config.toml
n_layer = 11
d_model = 384
n_head = 6
n_kv_head = 6
head_dim = 64
d_mlp = 384
vocab_size = 2048
activation = "swiglu"
norm = "rmsnorm"
norm_place = "pre"
norm_eps = 1e-05
positions = "rope"
rope_base = 500000.0
rope_fraction = 1.0
qk_norm = false
attn_scale = 0.125
bias = "none"
tie_embeddings = false
parallel_block = true
init = "normal"
init_std_qkv = 0.0246
init_std_o = 0.0
init_std_up = 0.0246
init_std_down = 0.0
optimizer = "laprop"
lr = 0.000912
lr_mult_qkv = 0.7
beta1 = 0.9
beta2 = 0.99
lr_head = 0.0087
grad_clip = 2.0
warmup_steps = 343
schedule = "wsd"
decay_fraction = 1.0
decay_shape = "linear"
final_lr_fraction = 0.02
batch_tokens = 32768
seq_len = 1024
doc_mask = true
z_loss = 0.0001
train_tokens = 345500000
steps = 10544
dataset = "wikipedia_en"
MLP neurons of a small language model. Each row is named by its layer, matrix (gate and up: input weights) and neuron, and shows model dimensions 0-127. Each number is 128 + 24 x the weight over its row's rms, rounded and kept within 0 to 255. Numbers have three digits each. A neuron's up and down rows have the sign that makes its largest values positive.
A block is one neuron, or neurons of one layer that tend to fire together. After each block is what it responds to, as a language model described it from the Wikipedia text at the highest values.

L7.gate2:099151123143111166053143131109135151116149115135124143091162135109165118113116104107148118088155132172123136126113132177125174101109143138123113134152128136128130103125098116121142125083161092091121142122112162146128146135131128113113126165081104105078138093136148104162143162119094160111106100125151138179121166115118133119132174110118129087131111147156130122105161157109131112134162
L7.up2:096144077124130086157106086143139102119120121098139160095064098125140142129143114122117122143099085141159126118127138112129105109090115125167136141105099132163103128093116151166112129107152104139094138131130139112098138118161130100103131108158114117118140101107149150162134163126101113136102129131101141105126142110142116133116121166146146133136122129157162106128133103129129138175120
L7.gate7:103140112114129143151147129104163135092104184113135135142122101122173156130147113125151095146100206109132146107130158184147096136124144129169154126117129135150105104140087144132097149132131080124082143135114092172099139156111108154148129116105152174156115093119126133145149132089148160100127128078154145123150157108119138156137141121110153075140107156187138111120144137111104169133122
L7.up7:115133155126110152142176153129105138137171139114129117121091143119155095153166119116124136106091153165165118120116137093147110178130164110120135157121172115132089143132123133113151110084120111083157144136100111122120168136144115144121120101098133081073133109105126125114165118182143129098086116084116077120109104154113110129162141124117138101145093107147155121138160096126117119125091
L7.gate85:124143109139099114147144123143173131135138153129189124090131116103142136101144121094160109133146124152170129126100113113150090144091111143118102134099113122118126123146076150141166138079181080146084114132094123127129089122113110134118143152119164133148116101106164102186138157163105138130111164101131126150143151102133131148109135126118140153118111112124134157129131127139134125168125
L7.up85:164144142151130129139130167123124134144152068151121064114131141173127145113141149121159135108170131142084124128156110099042114091129106134126104104160173174137106176142096132118171157080110128131149109119112093109125134111125170176120134102077138091140101141082107098122125144124129136120139152119097162122141075181139101134109163160163131172110154089160166107123089144070115112085136
L7.gate155:092141113123133117100154097125163182111136128088167076133130131157156090150137138108112102129116152061118124118110105147101095139123131086144155150117129130122110149125143132128140136186073122096103158144141084109141121137137167139072129134120109122151149091152162131096161113116115156091153120128109119101157089118106145114148137136091147126168069127185142118158119141137128101104144
L7.up155:093112142157089157130151096114110134113125101112109096109139095117153134156150106135145142129123179155139129118153132121153142140131098129133144118121096159124099119140130167104156145131118082120146131154113056081088108136111192145099130122143148110124137135138113117148138140105139148134147118111125119122139109125104113103163131148085142105147114166172082130147138118160126099128084
L7.gate240:119184137116054125153130109093151127150128129172138094079124132130134128109087115106134135150110132135107151104136135121125144157171152132099159121124124133119155137089146129157103164121124088112118122170117126100131129123136125124107154139089144133131134111075110148131086146119118150074136147169139163137142137172131125136113119092116098097110120126176182155091124114113175117156151
L7.up240:117134116138107157104150089146114114137101113132189137124132106135166091120114199129126105111086150104146120092122122101121119120125126156138140088136149139103142098135161134113148184135163106074110127111152096115144134107140100119090147138079084125160123090145135121139147082123118160100093132145127142113159095133116135099071148112129156116127147109145122156110128103126059160124143
L7.gate342:137142167140109128157109113172136133120128093100133119114160108151171148156138151108094140142121150135156157125134134098110111128172114141122112143115120135115127143141108127129149128117117129127053112090091133141091147117159116109148158116116159129127156154103142098122156152103120112140142142115114127125144144157148174143116117126129078135121130120152174142103141173136155142192133
L7.up342:137115111121156116103145132082173136119129124117142121135139094152127110123096117129108135122115110177126137139072126127093126125211124120129129114105128166159094134112137087159118092121118129147137144112139093133125168136153126115088134131120159148137144108177115108121102116119143136134113111166110106140149166125116099116147187123083118133123149122134152100140109121130128147130105
L7.gate356:114122104147126147131095113157095140151165115093156051085128096118136074145164134116135135178138124097120121131113124085140114092101159144131116156112103143127089139107127150141108117128159087129156107157132093149098140098112162161143125187094150122129097146110157180113143099133126108112114103131119102153101130120119103125092113162108100083101125116100156084132109134144145159184122
L7.up356:144146150113128142110122109110120158145096091100151129131148092123145153127106129118127137154115101114132161115143095129118127106093129141122108138136150099107182138165125109125112150122159111113128140125150161168130135142113144140133128135107169158113126143145148109117205112113096090138141073133084155150106159121145135114149105132150122119113122130175111125128133172140093132086106
L7.gate373:156169130145113139137109099136148136092136135079159119121137104126125099098120116105140096132102177107125165134115119123099149154112126056162108131130097164149137130114095166132162135154141120163105153135124119151095174131140189162143138122092102154122111101163161132110121129146108148142178137134113097096126141115138173124123142107109096104145148092155105107142110180102148128152136
L7.up373:136122135131154112081109141088118078116112118086124109107149102168100162105117149128128124132109103126098176152132136080134095143143094157143159127141128131144112147138068129150115116126143121117116119134101160099144147191113116138149121090117126148141115145155120206142143127115138049135137108115111127173116124105172152120102103120150150152134133171138133126129087128137141131176153
Description: Mid-word letter fragments. Short mid-word pieces, often one consonant, right after a split word start like o, de, a: o-b-jective, o-b-vious, de-d-icated, a-p-pointment.

L3.gate141:115141139159086149136111127137105138156096137152107089089146123156089125113124124107159134111136145161139126130110118126137144101127133173116133163169107081130131115113156120172119116120117099165134134150110160192202131148112144124106129108147117117092155154119124170122156128146091151133109114125097126158155156126134128119154107107162142130136123136106137124139125087119157137114144
L3.up141:120131101160068122086151144152169112103110164150117160151139140173158101145117097121121131143120076145142121108163103117100115182126140160126131123102153139116126128128143199106117084121086099132116182150150107152137157110172145121146148121133137109133177171137158116144132090108122134139082156153098104119113098124108077133096156088149103160116097183133124126120137150131107115121130
L3.gate259:111152169134144112148163125104118171108134138115099104106177134130093107065156158114102156099137098125151141128142079131127154132114146140083068108119145130125122143150140103181181139162112137178165140127132111152132162173098174131131118169122117112101137103113147117120117135114113123141131126154162157149144134135141115087176117106151145112150091154104080106171162173131147166108166
L3.up259:143146122165127181160125117135135130122108171146111147127161114092119141120158131123090151125131116121118109137094122160121115132110114159120125133149145104098137119121113093154114138146155145173156128125136136143144131102113132148151140138147151146173077168140134105162119172152105097134129152126130123105133084151106106115140106157111156135167145096149112089119159106130139121127109
Description: Mid-word subword fragments. Word-internal pieces that continue a word already begun, most often "if" (Cal-if-ornia, G-if-t, F-if-th), also van, Vi, han, ow.

L3.gate200:129132119086122103124099146140132162167151151130111157094114143134078147102141085123113119104110135127148088082140156079168116112140132120134157148114125121121105164117123156132130125093164114135102151110134127121090124157128137153108163134131104159107109108152147136143131152096068150130140142166143116066178128132096116132133136098097147133167126149126175123148114145141133109123127
L3.up200:155093137104130102168164105119121120129136128101133117150098126125123121121127134161109093060115084136162144120111115120144139131177115153141127125175122156110162169142112132169114092132165096092136111127129120111115144179087147108173089113081145112117146108111127087143155162140106131125152118122097126144096106137119132146134153175111115088086131134141137111126080144148104133137136
L3.gate314:123089128153101108073121081120175130173135121130134150126131107093110107118091161103138110132140138125129165139149080105132094144141175134137108177142106176167142153109155057100146134122119138136161139059154149141165109171136141148138127127143106166123072129140129111163159154127123133111111116151148142095132163111123168137123165112185113132117076088100120121102112153115146115169142
L3.up314:119096096106114128100146165135173129124119099120084145150131133093149122106119158135120111114128120148118113110124136089125125165148154136160116150138129139141140164069126146101145139122164136101176181097161160146137096154091128105123119180161152153123127134112144144172136147134068108123136112160157110108133151118115134176078130127144136131104096108113079120117132151137145084134146
Description: Mc surname prefix. Fires mostly on the Mc at the start of Scottish/Irish surnames (McKenzie, McGowan, McCain), plus weaker hits on other word-start or mid-word fragments such as w, W, gr, s.

L8.gate175:130174187151118099070124073143117111152129112159134103102129131118097079100137110096153103155129151087119083102139125138169122145153144121094135160117119165102123133128102137154108124120163114152119142127087096152145142124159119158127106137115116100136143084151108106125082146142154102095135105138111138138165138138182139090105149143124098146117123089104102148103134132133112118103139
L8.up175:104129134140090149159132141120148139131093154106141153148153174155120140109142078118114131137123143132117135135144145112181124122182114097131145114135121106130142102099150133123153147147169116106108141148139192151153153147087116106165151127131132150191144121148092108129133147127097138151131121160087092123128186103114151108139157134088110101177147116125138147106178149111099147117142
L8.gate225:137113103124157126091117100124169113141092086122112152136176134120080077161140148106152157120110101117089156114119124139144140138106112177144124174099128150127173147119169105133156128144154111178158132126094112128183119134125149102126179094123128148098142115115144114143126130137107095136128100124117159108114163134144104105130184129109144136134103114122107169101125130175133088150159
L8.up225:147134158170125122128089151117122125144117134161174153136110135159101117169125107139102114074114131107085137149090126095104128086132101068127122122145051098137136105143108157135117140133098139122117115153137121145172129128156105084144182091109185118111108111114107141118106139094141150097111133107095167145127139121158133144162137146114115106109140113105131111127129148126126148145077
L8.gate316:105135110104085109100100082114148097119117143144118122111135095110140073128131107101140153096132167155132128114126089143139082119134165100133134137114107099125109198120124160116131125133115132094127117132170094092122150119185159162118130153145150138152123155149126116144123130129141158124148129140114154136153152094162130127168156148133143130175108132123159147100126181105140101086123
L8.up316:110129077093081142109140123149174109128116180163130110130083144120145119089132135116142176107141143130099117126136153132115136104202129135131151167120132144107139130089107137133123104128118136132119157122170120171127140097124107134118120123150115146156160111206116153124126121105129128098142140090158134072150152094130114130118140104109138119144125122100173129140126133103142121104144
L8.gate332:084122114114149135108095075121128132137134075091102133143139099089116127145132121110125092142137147153093119116140112166115139122168129136119131144149118165161130118155114109115110149133125100139132152089126136143145131103128181131103102164130150140127154152156087155111145119115123128145139152135129123099148132098177101048150122160126132161131116136163116123094135081093186141173141
L8.up332:122131148106113123132102180120096125133098113115126123139139144150140128133137145121116142070090099083126126133136160153101150192134151116107168097103147133158112136124124123125124138131102142120125163156095119123173145141090132150130092132101127132154138111090155117105102149132115094091105127072119146169185118096113119100133109132100145124133135099170130119130171108128139132115088
Description: Mid-word fragments after initials. Word-piece fragments that continue a word split after its first letter or two, such as ac-co-unt, c-li-mate, c-lo-ud, C-re-ek.

L7.gate32:176152133158162130110139106123166129149145125082085139138112170116107088104131143121111154160123132132158133115086135118161133178133107145153134160170116124132149164109102087136138119090124122091106117094130138132153143128114100179139177118100133137090155171131163145153154161129156100096143108100158135115161170139112111146130151135137130085135092088101086120118129125129134086088129
L7.up32:117129148177115134151138145125107132162110142122089099107119084147120133138148143122133070141126120109170123107136134151114123156153121168125171143147120094120121140119130086122156122090110107109103128133169159120097083133088149170129141074092137127116103114129152120142162141140135148146110117087151142129124154132119176156169113097176119112138170131091144140073120067085144158105150
L7.gate50:144104138106144141126147122161119148157122134168131129092155114134136121129137125122146167102113077100120157106115122145080108117123146161142113140106102136093195165163117125118105090117127136138149101156113121103124123123168118126121118173106096136134123157138126175166152122157083101148155113164107128137130155088103082096131123110119149119106154147143100113160106132136136168133120
L7.up50:119159136145105129123165138133142105126072169108102156141168150120153117151124101130116168115119091156074107080171142117143121126114144165095135140137155132121109137127153089084105126126091116091087129170145132102131123128166136158126136127142145117090178143139111125129132182124138140106118161090127160086148158091152149080110165132133107106129132201114129109098132120099186119140152
L7.gate115:110152115117158100101072090119139090184154122088114121166136151136090124154130117106132136148105146139101103115130095135173112154161128139155132126150125133148125142168145146149104137123112109124071061082132112096119144147105116149126173114145157172157123130149150124144133105106142126120153078102121104094155085108160139150165117118144163146154148155136170099114126112126115112140114
L7.up115:123146117156123108152137121209095111165163093117115160090134110149135104109148111129116174145175110160083120137104106144184106123122093131100133093139105103150117110168141168092114126117155127140131136158104146122146131128135124096104121134155178102127096147138164124108061114157122126120105129158115149172126130126125144097112100104124128143178142131146118074083103113156132118184146
L7.gate160:140170170138102110104096117150118134200093152107099144134122132127070120209116115138157136133123139117137141215136163104137125110151106115115093150169093136095129088179113141112125134121122138121151112087125116150149115147167122115137127075106169176132138129139135139136110143136145098087152127141114156081103143156152109137154129104100106136108137154084116133098154134170128122119121
L7.up160:147161129126093116135105151117150084119126144139118146136147110123115133116169109138115148098119116137126169168107142124142128122130125129121128133138137101098098090158142160118140121150072126098132108134134124138129090150154145126155116075112111126122120094170153147107147104161099110132118099120099130115146132102171090092110059166166137106165121126109142146160124117128121151123144
L7.gate180:127124153113123149113118115165113131169161137135096167116114107079112140158132115153129075124136116138110105115127135176148144144147169107133127139117120150168082112145125100086152128153103165161150134123131122129130107097141137165160152127158109139083154169196126086118118122095101157113109138133127135106078106138136134160114110130138112147110125149135115148163166127118201139119134
L7.up180:145139191159121105111120124139161127149079142116134159150143120119122137156105132106124145132085100085126139134137142148166112150146150130095130150132094133122131125105155106122128095098076139157130078095126140161100101105124114153138123142146181150137142158149094109074128157099101104115134128126101133114127149156124157179165100103124091130113115111122128133096156159135184087102115
L7.gate185:146082114159187150172129113154120160123136135105093129134148158153125130150145117114180102141117119137119141115183147107147127140124102169100137119157155154145127102121088112144110142122150153096106129129114143129147155157086142141142144147133073127098175121101122131108189105120112100117104128116134122114112137132088134169133125134149146161117142097150129107106175115136097131106130
L7.up185:125123126189129153133146155108130145148164158112114144151087077102140108113134141129164157119148133103132121130099169099152111132127106127146118153098119150139160104111151136126095135134142146091140133158101144146168147169111112112168126115148146095137092130133148145114133125129165147158155090158155145140121137139116123107121150120149116132163138182115125173097162105101124110108136
L7.gate222:100137112110177122125105133152127151132144136099155140131096100108138126140100142119135105163134139105136168152158118121117099181140110114104110111156164150163125142150133140136116111118152134164138115144133113055153123094196097134195110136111123155155145112119140130152097129168119122146156152182105119103101140144140129129127112104143111125090163110162161157128134173184120162129151
L7.up222:143158127128125123124112119171130129155117103156119135111140146151106090103099154133104123139123120124100153141102140120164110098085093123123123152114139110140121105126153109124174090174127109109134139131149137155153101100109101157121149133119116125151124105114156148133148124124158107149138108160111119125155141093123127137130153085111135107191108100092092123123121161100116150170133
L7.gate353:138122125205092150147146126113139145129119178153081116078133117131138120098120129115158119135120071108144152129103065100165156137117152155124090125146124107141109121129125149129145115155157120114163076127135091121144137148139126131134117126127119153136114121108148111164107101120130109131123104190112167136113143128162179107122107112112092145143143182095120157141139161174135099140146
L7.up353:137102155142125132067102147150137156167080099119182147133094099125148113165139124135131109113139075122107137137149103144136148103150101150109170093151126121151149060140131137131151157120129151159122125153172171192116108094186111111128124119152117105107092124104122180095132143141144137132084149158149157154119169129116127134125120151137112173104111071110131119111107085154101154111140
Description: Mid-word completion fragments. Word-piece tokens that continue a word already begun, such as il in possib-il-ities, e in exchang-e, and possessive apostrophes before s.

L7.gate11:104170108119120177157128089163148172133115120089109110106117115096135091137137074109160136086105120118117108075104138100155115142155131153137141166116158139184110113137118165144151160115132097120096145118145104096123143088132108147150135184153163131109128078137145142100118135140110133142136129129141096126171146168077136120141170122110124159126122138152160168118153123129133119098131
L7.up11:128109133117143116102133150126170167102109112102137131138111140099127135120164128137119113146119158080165123069156143140152143129105117153109092143140143140124139079133149140127127108091129089099162102129170112120096098115098154144129119124124118138134168108102118136084149145127144144147151111150104158201090137099139126097159120134109146107121161196126111101102115148079112131109159
L7.gate60:113160140181138119081084081108068124130117167118108121129121127097110103098107103128129139121088146153083135133114109197150192158128162141131120131095083122121124152135131110126138123098076128135108131126154084109114114123135122153127136159106175118086104095119140121125130173136191073096163094106139101097164154103101145102134136132122125108134128141085111125160108138154145140176102
L7.up60:057152125151117132149146104089089080114141165122146105141127113150126104124124120121149115159136137087110146139130150145116124110143120161132099119115149150138159127119118125111123123139135123151137151150112100161149141064110139106147119133126113120112159140121127107114153129103101112150159156104152118121103129182124065160119090115116122153140126091122139120123126093119113146147124
L7.gate225:140154152117128171125106117117147124134165089074092106147125135151138094109134105092167071155113150140122115135150156136147103115187089123098128114140116128079131145113093134144192087118164106160076155114127112131121125110147103173122135119143101129153139120116143142133144150150085110113116164106146127146125111145118101123163140106139112207154124099136141133107128155131132098104110
L7.up225:144083124123157118119135117138109126102160080154123205123150106132122135131154110126131090130105135136129100094127111107143115090112185166142137104044156093133107151154133130141101126157148154155125127138129154121145165114143084111094118164141147081090149135125165122150165136121180124112149116156095112123114147124146109093139141102096155129152130135118092074161120136164124144128115
L7.gate231:143120112127132144137157110132188149095120130097109154148113155138124077064137095105103086126115142148133130102108108133128126146111105136149094119095114145141174107095109126141139097117131103093135176115143178120108138124130131155120157108117124158125171083141135156130161160143138147116128118119127105099145152122160136104123126080122157106169146131125116130136114172150153141174109
L7.up231:166138120114093134132102155140123161140128091091096172129129133129129113161148114122116114117132142122118104122111061116112099126092129092127166134198104124112165150157097152103160146135147126141122130156115105155120147080143190124108064097139165131146103120096136123118084115137115121123140128100122142171148152133157134060133131077141113100104146189084135109118122121110153136125120
L7.gate298:114147173173117153109098119144142121125122153083157132090117097156130142081152137120149103127089140142114111131093093163144113102123125109107127102090134115091120114138133137157133072114088114146086145141132111145115147109141135133089111111123133147105134119181092129111080125132137057116124070119153127084136167106106098116138156120149161083125140172121119154170139129122141162114164
L7.up298:159139126160114112126093155092131118123134137124120065109123128143136173137140140140132124128101151138137135149149136112111123114129102153146118154172120165111156158144132134133129093106146141124112151160164155118135129097154169172085099132112088161145138133168111161093099148117158099083143134102152135132106091098124137097148127108121125109159122084114128134095136128121132147163109
L7.gate320:142156093174085142139106127128124124137094100139170131080168109101154144173121096111102158095144072095117103113125126133150103110122136156100133139131109116118133157125133099106124127130145129178105109131159099185127097147116154119150136166109166164113127139052097138158137083106119161109070167118098099140159105142116150140138118118101126128129150112131139133142113116104181096120169
L7.up320:139111117081123117112148154128180107096124098161113183105110147138116115158147095136096153116114123126133104122121141115139071113170126141105146181136126179141088146130122148174135126096116128107174127164067128150169117203154156121123111121094138140142073134091117091126110100114125123103177174111153145122132151130139102098127167127103136144097138168119108139138156144102158125118130
L7.gate321:057117115176118109077105134116132151099115099144141125101184117139117137140074160129127155175137159133120152092105111144136118151152131119089089134148128109122103127129104103123165107123127134126144135111156117142129121165132111150092088122120076126147113077169092140116133156145109154111196122112092142129101131176148127108140157113105147104177093157121143122118143144165167119107144
L7.up321:103115125157122120111171124142175133114107112134125174140143139140115160141142121145104191133180135142120098086076140158143158145136097134105091126128111121116092124124154099166177114147124157084178131139101077168137120139108127109124121134078102106163143086161144127121146123146056176097127112115107114118103121163112088132094146137092180124154125153084138123114148120130086120141136
L7.gate375:135130169119116093127119121120171079107137071129115126115092083121115126092135094110117126167126195175098144141145132166137085149112106136164156156162140102132120139112078168153129109130110094190082119146143169095102112155165152119122100078171116142142132127140118177141132099113152110115143138131114149117133141106137179105123133113152117118126143138118163123145123119107089139145141
L7.up375:183093125087125120124095108129151111123086099145122117122075115078107098146120138125143127088148124130153107130101141111139139179102136106109152120098091182132142154154145149162148148142159144123162121169117109089141159158131096126104117134138099141136114130087074098137121162164122139111132098123123141145115128099109132108120115104133140118091129161122114105173169111121109127110154
Description: Mid-word subword fragments. Middle pieces of common words split into several tokens, strongest on "red" in credit, credited, credible; also census, Pennsylvania, Woods, Candidate.